config = dict(
    num_hidden_layers=10,
    parallel_block=False,
    decay_fraction=0.389,
)
MLP neurons of a small language model. Each row is named by its layer, matrix (up: input weights; down: output weights) and neuron, and shows model dimensions 384-479. Each number is 500 + 25 x the weight over its row's rms, rounded and kept within 0 to 999. Numbers have three digits each.
After each neuron's rows, "fires on" lists the tokens most often at its 100 highest values on Wikipedia text that the model never trained on.

L3.up109:471468499489519486547540499503532511500457484494496476516493492450478520461502501516511472519495479526511507542520470507467478487533509481475486558516489465526493520532482471546495461489481509481464500513565507493530529478476510524545490510548519552491499517507523509493525495469497539560
L3.down109:494546509524478515512517486502489458512492519496468464466494532474531482557488502501494492522488492460490489463494471471447456426511521472487506523540486519491474492524499525542481537496456500508508506524484519495473474474466514532529497468462522521457495517484529522497519479502551425471
fires on: " |"

L3.up1524:484471495502506480484496506497496527524533447509475524511505520519480497491513520472504508499509460461490545535479517505510481449503498432498498499503534485483488495461470489458517532541462488484497513500514471493511483466520523479535465502507514495548531474502548490459509527517498479493
L3.down1524:491512528507498503479519452524481474477478500487551523508516474525486476470471501456499465504481477519468492489543536479453528578449514483461474546506493493544495532518514450523518530502494498513526518504483477489548500529506515472513492510507492523517485477482526516488502513508510522486
fires on: "-", "D", "|", " $"

L4.up1853:495517482467498499485481524533541506513486512483518533530496463484535497555441478501431479495497519518572467523485519474494533500527454535482511562481543491500515531456524519508487509438489464507495519538513468457513458521532521507503483538498533444566485478508508513495461518521506511493
L4.down1853:489479509492496475523471496558529501503516530505506473532530508485491482467536545520538457526506518466477533455443526482512476502483521491497484476502512491508516483480494478538501505530544465508482548499523471491490559471534506520480503486505525516480487436525447486508510487464508504540
fires on: "-", "|", " vi", "vi", " the", " Premier"

L4.up1987:498467521444514442491500466469544483521546459487471567493521464469506468491519507483498530508528501497523507504488501537524462429500482499488533520494545489449505524499459500478499511516490489520480497536501505517501516491541504495531487497525522498490542477517498525534544498460519492484
L4.down1987:522449448548502533467532479528464503528503514489532499474485489479475530506490467469507540484500517521498507483494497510469548530487522528496466516441471508499494505495513488497526467501512467524502474484459505477516502451518490493483495469476485488487498532468513465545500500535496534548
fires on: " a", "-", ","

L3.up5:497453483541479474493482511493469491460496450450498495520547503453471472425545517486516507475512469475508505495511531514523489471469455475485473483494501491464480491434502505522537526500508540486526463478532509490521472462485502530531497485494505491519567511496516498534503539528507479481
L3.down5:504521484474516511532532551504501503509513470470510495508501488521469542491518519496533506549507502486548471505480495491477477543477518517451516501520495464529478517504501504542490457534483523511507530524495472506480515516455513451503468506508489429478476500500499518504471476455485547532
fires on: " \"", "^", " m", " $", "-"

L3.up734:513516526513465501492514526495499462494498496502481518521499533531504501485506480481504526481490501509501473517468521505569480435495517514500512548514496506491499505440525509487477527490524446473471489501515475519493458527519508511506483495520503503552536469514486514513489519545518497472
L3.down734:506486520508483499492508491523522540477527495446560482462514489493464494500475519505497483492482518516490523496519474468470541551510520488504521490506504470515461493503455516506517501536467508492530505480561502459531537522476499506482495519502512500480458492538490481518531489474510520510
fires on: "-", " the", " a", ":", " new"

L4.up420:489460520547512477505532498461495471460549490488493487525518483485500495500531497521531514498513455465484479507523518497529524491498503512512513516472516501520501499556478483508557512520469493471562523521508508526491442472512502524480506527497501480528506494522492487536524498539503465510
L4.down420:499506459508518500485522544570508481491484530536478493477509515483518452489464526493513482517515481497484480490473482509463554487512517467484532474502500482517475500463475533469463500497535515481499480477476487496469533546504489467465483482505520539515456478531507468480490514478494477506
fires on: " of", "ed", "ing", "h", "d", "g"

L3.up237:502501494502500516450514484535515468498485458501477465500493501532472509535498520519508499445511553553478520492487507543490504491521562539510509546457483506476493529519440499497457466503478464485475491506554480495499495515525499522519439482529515509503522527496527486487477496524489457480
L3.down237:495428497468501521509540485508512489466510523482462533494548524510504513487509496526494490531507500492467538466540486455473512480521509462530519499523495511475510499526540500486505504491521466478480488521494516514497497511493482495461575492463528503515486501514538503481502463459511523497
fires on: " |", "\"", "'", "’", "”"

L3.up285:502490501490475485479497507499438513466502537525467443475488505541476484544506489499483501490495489466450504523517486489514481538524511547486506498494514521443492473485501540520518460502547497475513517548519526498513509497544476537532500464519499486474501523504491484499503518478532498560
L3.down285:463487457490524517529509511530522535503523516490485535422495505480550515535529523459451490521514541487553470459519510503444498499501479550473481511490567469474505502514524489469442498538509530507509496475508495478499469495528526535489488521490476480484496485482521459531533557513509487539
fires on: " |", "2", " (", "T", "V"

L3.up1140:507481541456468533513488493457482512490515487487476534481506541509483546459537515451496482523491497478440496524482476498485492499521532508473485500513459521479459512540463534483512499490482463525465476523505492513466522447479517473540480485487511531484501505511509519482489482503516503503
L3.down1140:503473531467514461510521516503548497497525506495516509476502523471498505473552532478510443479499484516512508461488547488489549489482492508462488477535501525503484481505544540494526508547518504522521479558500478526497509500493500510532468499488522508463505473513505499484550501522485475481
fires on: " (", " 0", " released", " |", " called", " as"

L4.up1598:518494488475540528487484515511526514492531459479502500548506491483512455498486483501457493485501509521485526519553503492550496510490461518493515545501511480538521513494512488517511491499495505478495482541512514480501478540448477510486480531478512464511491486463488539542483504536487475524
L4.down1598:483451495443476510506531496531511497508497530517479470505490493487483453511477495510513493473512555529475528505535479464466533537504514468495517476478492492539530499473496490507477438508525482538500543518507500498519510460506507490496451542479537495511515451509477499504501499486505485513
fires on: " |", " of", ":", " the"

L3.up1812:549443526489510499498529510500494538482516529529491482484514511524471580440521538530490461517496511531500465509518502527495484484521549491479478483526523493429516504511487500522493481478498502513505470479484489446517479507481516489511486530536502515466530510505513540488502509496506556525
L3.down1812:511502507473522500480472519506485511500463476484471480438485528491505491518510488526535499502499527462490494483516481543457488518519512516470480476579497512545469487465524520494525556485541514501519508524502499530485502484504519472539494478499517498455513471482531506477509508513507462487
fires on: " |"

L3.up1211:524477524475499516478520477492504512466505525523500502474493530502521512475522493523501503477494493502489467527526496532532475462504512476477512502521497507492515507467487491512490500487516462503482546503462429494500489506467475484495481481524510522501577522503514528492514514511512490501
L3.down1211:520476511501536513519454517460469520546514504445470474509478504497482535525477484525483541488472494482467511530495506486499488460532515544503488488511504514476492506517533486480477528467520501494530472493539526507503464493506483449493534529515472517514479511515491504490473500505506540512
fires on: " |"

L4.up1149:491461505478482494478457529515506511492496539498476478498496515472511482502556523483456482492551489473527498519477531555487436537506506503487482501403535482463489467530491466493537511472479482495525452487473514515492547511485507453514484525539513498482495502499538514539513512512526502531
L4.down1149:484461497518467501549453506504531514523513512541537469555516506460527485474503462514519533499534537509547498500472531481510471497498480498515496514488486513465497494521530502464510492493518511493532544508504509504516526497484518473482493529509453482443526501420494513487505502493524515483
fires on: "{", ":", "\n", " (", "(", " name"

L4.up1588:492538497467525491526501463519516523486464542480512503488518488497491476474518507513537518490516503411430487506525481511509522450528489496478504477509484494488464506474459487489480441499464507487503475498529508486495532462504505467486495523534502493511525525509514491485476500488524550487
L4.down1588:507536497468536492527570524518507494528444507470507515484504488489494497514529529496438483500490528473591480466518535467481510519520524492488535488490533488498506540455527500487496516483486517485483503503508485522517490544495487520517488524510500499485475478495509487515537506505523488524
fires on: " also", " –", " plays", " probably"

L3.up985:507525509490508502515509512498482509471507546486523469506550514529526481530531512484483471550512467492527481516532505512494444498524548581453486524457517490475496483484496518546498465474514486493565516496530533512527517496458504500519491531532524530487471515526544506468503547534486514508
L3.down985:514473506528495476507476524483506482489477493479560509489482503502540467511493509527466479489534505493518493481452464502489504514482453484492492514519507452486512538519505564499530467505521505526533527472467514520492498504536581504532441492500506498525482469480490469512548513524480447504
fires on: " |", " (", "it", "("

L4.up652:474452515490521526499503469466508515470561474523472529488499512509497502498510511487531517430497523469464516523484499500471483487539486499469533488492586495499504483542478532495517486528467517489485535470488468506514447504473517501519481479507505488534504479497491507539475462530517473488
L4.down652:494521503498459480486467493558496527474525518503501484492509438492510539477457482515479459508539490517474511520445522516484518425507545498507490525504457522495521490495522469511499537469499524509521493515519534530481563488497464491483497473532490515534463491471465477484499515491516534499
fires on: "-", "y", " of", "en", "g", "e"

L4.up383:533468502521512525508510464515543476518499530499513521501502485543471492498521514545497514525524477518476494483544467484536512538506442452484494502489469498464497449539451517513534480484483469530526494527530503490518520502471505480501491459512517519503533514498521470517432428474513587493
L4.down383:500535523515523485499518478490502498521503467505521516487513460494501504450498509457504479524472548478504513491488541545477507495521528515455519498510527536505513521480493495494507506505508462489502521480503496539511521496523485521531502536490504494547506500506479498483520533513474490508
fires on: "s", "ing", " also", " plays", "es", "ed"

L3.up454:524491495492544507534509493513494503464512500492508481469483533465423520474490506553486503489523487504464472529494482509512485496519490523508483510529503470479517520493479504527489458480481460537460480495492517514497496491491546517516468483521507537478502522503515524505501545477511496562
L3.down454:447538471472490534530467530520454505499525485491474529474455529481526528562527483459476494510487514471510463481545452473487467480487532535451452515539451508499481525499502481511447529513466526483509524516461520508505465504461496517534502483512524507490522485472517497534495507508566451479
fires on: " |", "—"

L3.up218:503514468482503495482492524505475470505511528494494480487495457493496488479512519489516525460510527489471497512499495521526465515539516536485511501490461455491496483465476519518496468522496472506525467464535484523496522476491457506508473506518516505457551497506484496523507538491473435485
L3.down218:485442510501534532508522478560505527467502490484495497482497529474437511507517535505489505505521495519459502461474470499538509514479486527540440464519479492518504462548504474496540503475490499498520482449536507512504495473535528520500482479506545555520498487520488472507508489521505516519
fires on: "–", "-", "/", "'", "’"

L3.up1421:492458496486475486531524501555538493511524521512493509503456487486477508481485525509501469494502490537485464480495507520503475521504522502499489508492507468506510433492468522470508469469473540529529493534449461466511493516522496496494482487517502522511529521512480531556549487528519561562
L3.down1421:507560522487493449517490502531519551528512489473495505508493493484506524476516509500517476532517529462490500512513444519491531506465484475518525546530520469509485457514524495554518514483521467504473527507531485507485516482506487476500452483494487501432499483558497508514516545463471493504
fires on: ")", ";", "|", "\n", " |"

L4.up1300:503497459487516480466512480570519541458521512539501538517522442493567507479474501478485503516455525479498492567479499516490540503515500517479487516470496494494499477509508500516519535557540485499527528556510483493509476498463509494520487535505478483539497534476451542541480502521461508520
L4.down1300:456516507488475517501527490533500463473519501497479509479510509498473489521485528506553513464495524483494470502542513508500477525487524506506514510501440499510484462477483544562535528497503516487449534523533489470516512508497555516481485520535549499478450469524522504515545473496503500522
fires on: " to", " for", "|", " position", " |", " the"

L4.up390:468552513505449525485514534479549494524486476505496488525506461490483519482459545508511486491496515453490491487559485491483496477499480475517475514486525489489497503495515498523526518501488523472492465529505463494486536442485504475525463560509509519512502487507540491493435520507508531528
L4.down390:497493489491535487546511533540560483471495479478474509475527527499503499512475494484530530507491496539493501490490470481539494514505500497500512488506458524505525510501479572478490484482475510467504454513527466486553465466459515503488498484449525564509482501467542498500490502457521467517
fires on: " had", " was", " who", ".", " won", " team"

L4.up349:510561500507493496456505488547510495530488483504468502485497554512458477488480504513481504470526479449515498492483533489495530525521508545500527504453501520501485469495517533483497532474491501512510549464512440529507465503502511468477515530502505516486475502500528510464474450531527479517
L4.down349:457453490506542540498481512518516480472503520559482512507493521497527466516465497459497450482497497485488525520497526510489485517498479499525485500508459512505490520488509502504491524493483541541534492436495527512498497491460510410516477505461489551523445495549481500483522497512492515505
fires on: "-", "0", "2", " 26", "S", "uc"

L4.up661:503477490495456483463513486458489466456525494453493507509497449559517517460525518461529507472494493501508539489524537522517502445484477527480509533493499461512513512511530501506558489473484490508498466528549530508514532513492508501538482470504512484523496502476517488452534528490505471456
L4.down661:499475523485531534489538515533537489483496518435482492475479484496479533469489516484495510531485492490525532429526487528505543444462502490518507448508528503506490480478529491529514527496536526524433497505490513522497530478535509508475493476487449525445508527507519498494528512495466498487
fires on: " |", " a", " 0"

L4.up705:455481525478530518507502515501516457513551489515495536511501482520520544467493517506537493534493530511502526516516491502496501489501498460517513532526537476475469557470452487480508520478544522475462472513520482505504520519532531508507477478484506530544522495490517523478499510491482473468
L4.down705:530471490505525493474485510515518486545527484476514525458545505429502448501492517533476497517485478490526481452491475497526525468474528470507470509502486522506498476480495549500497505486522529515484509433509502517542500511483475490520488464511473502488464510516453495517525511491528520486
fires on: " a", "=", " compl"

L4.up1084:505500530490480489499521482480512516476495447509499513535512472560507467493539520499536487495512498486511506514505522508500484485486455456522480507533497501474485489510476477474520513552458479463477502499499476516530479467539510501530482500532538499511522443474534497477492488501481487478
L4.down1084:495485497522499525503501559474507526475519516451526468511454458500505509500480514509502474502523469497504478455546473494539503465471494492502464422468513491530473482470538528512488481531528497523533495490494518526515537502474503489481526528485499509470504506515462516506475524493519508520
fires on: "=", "\n", ","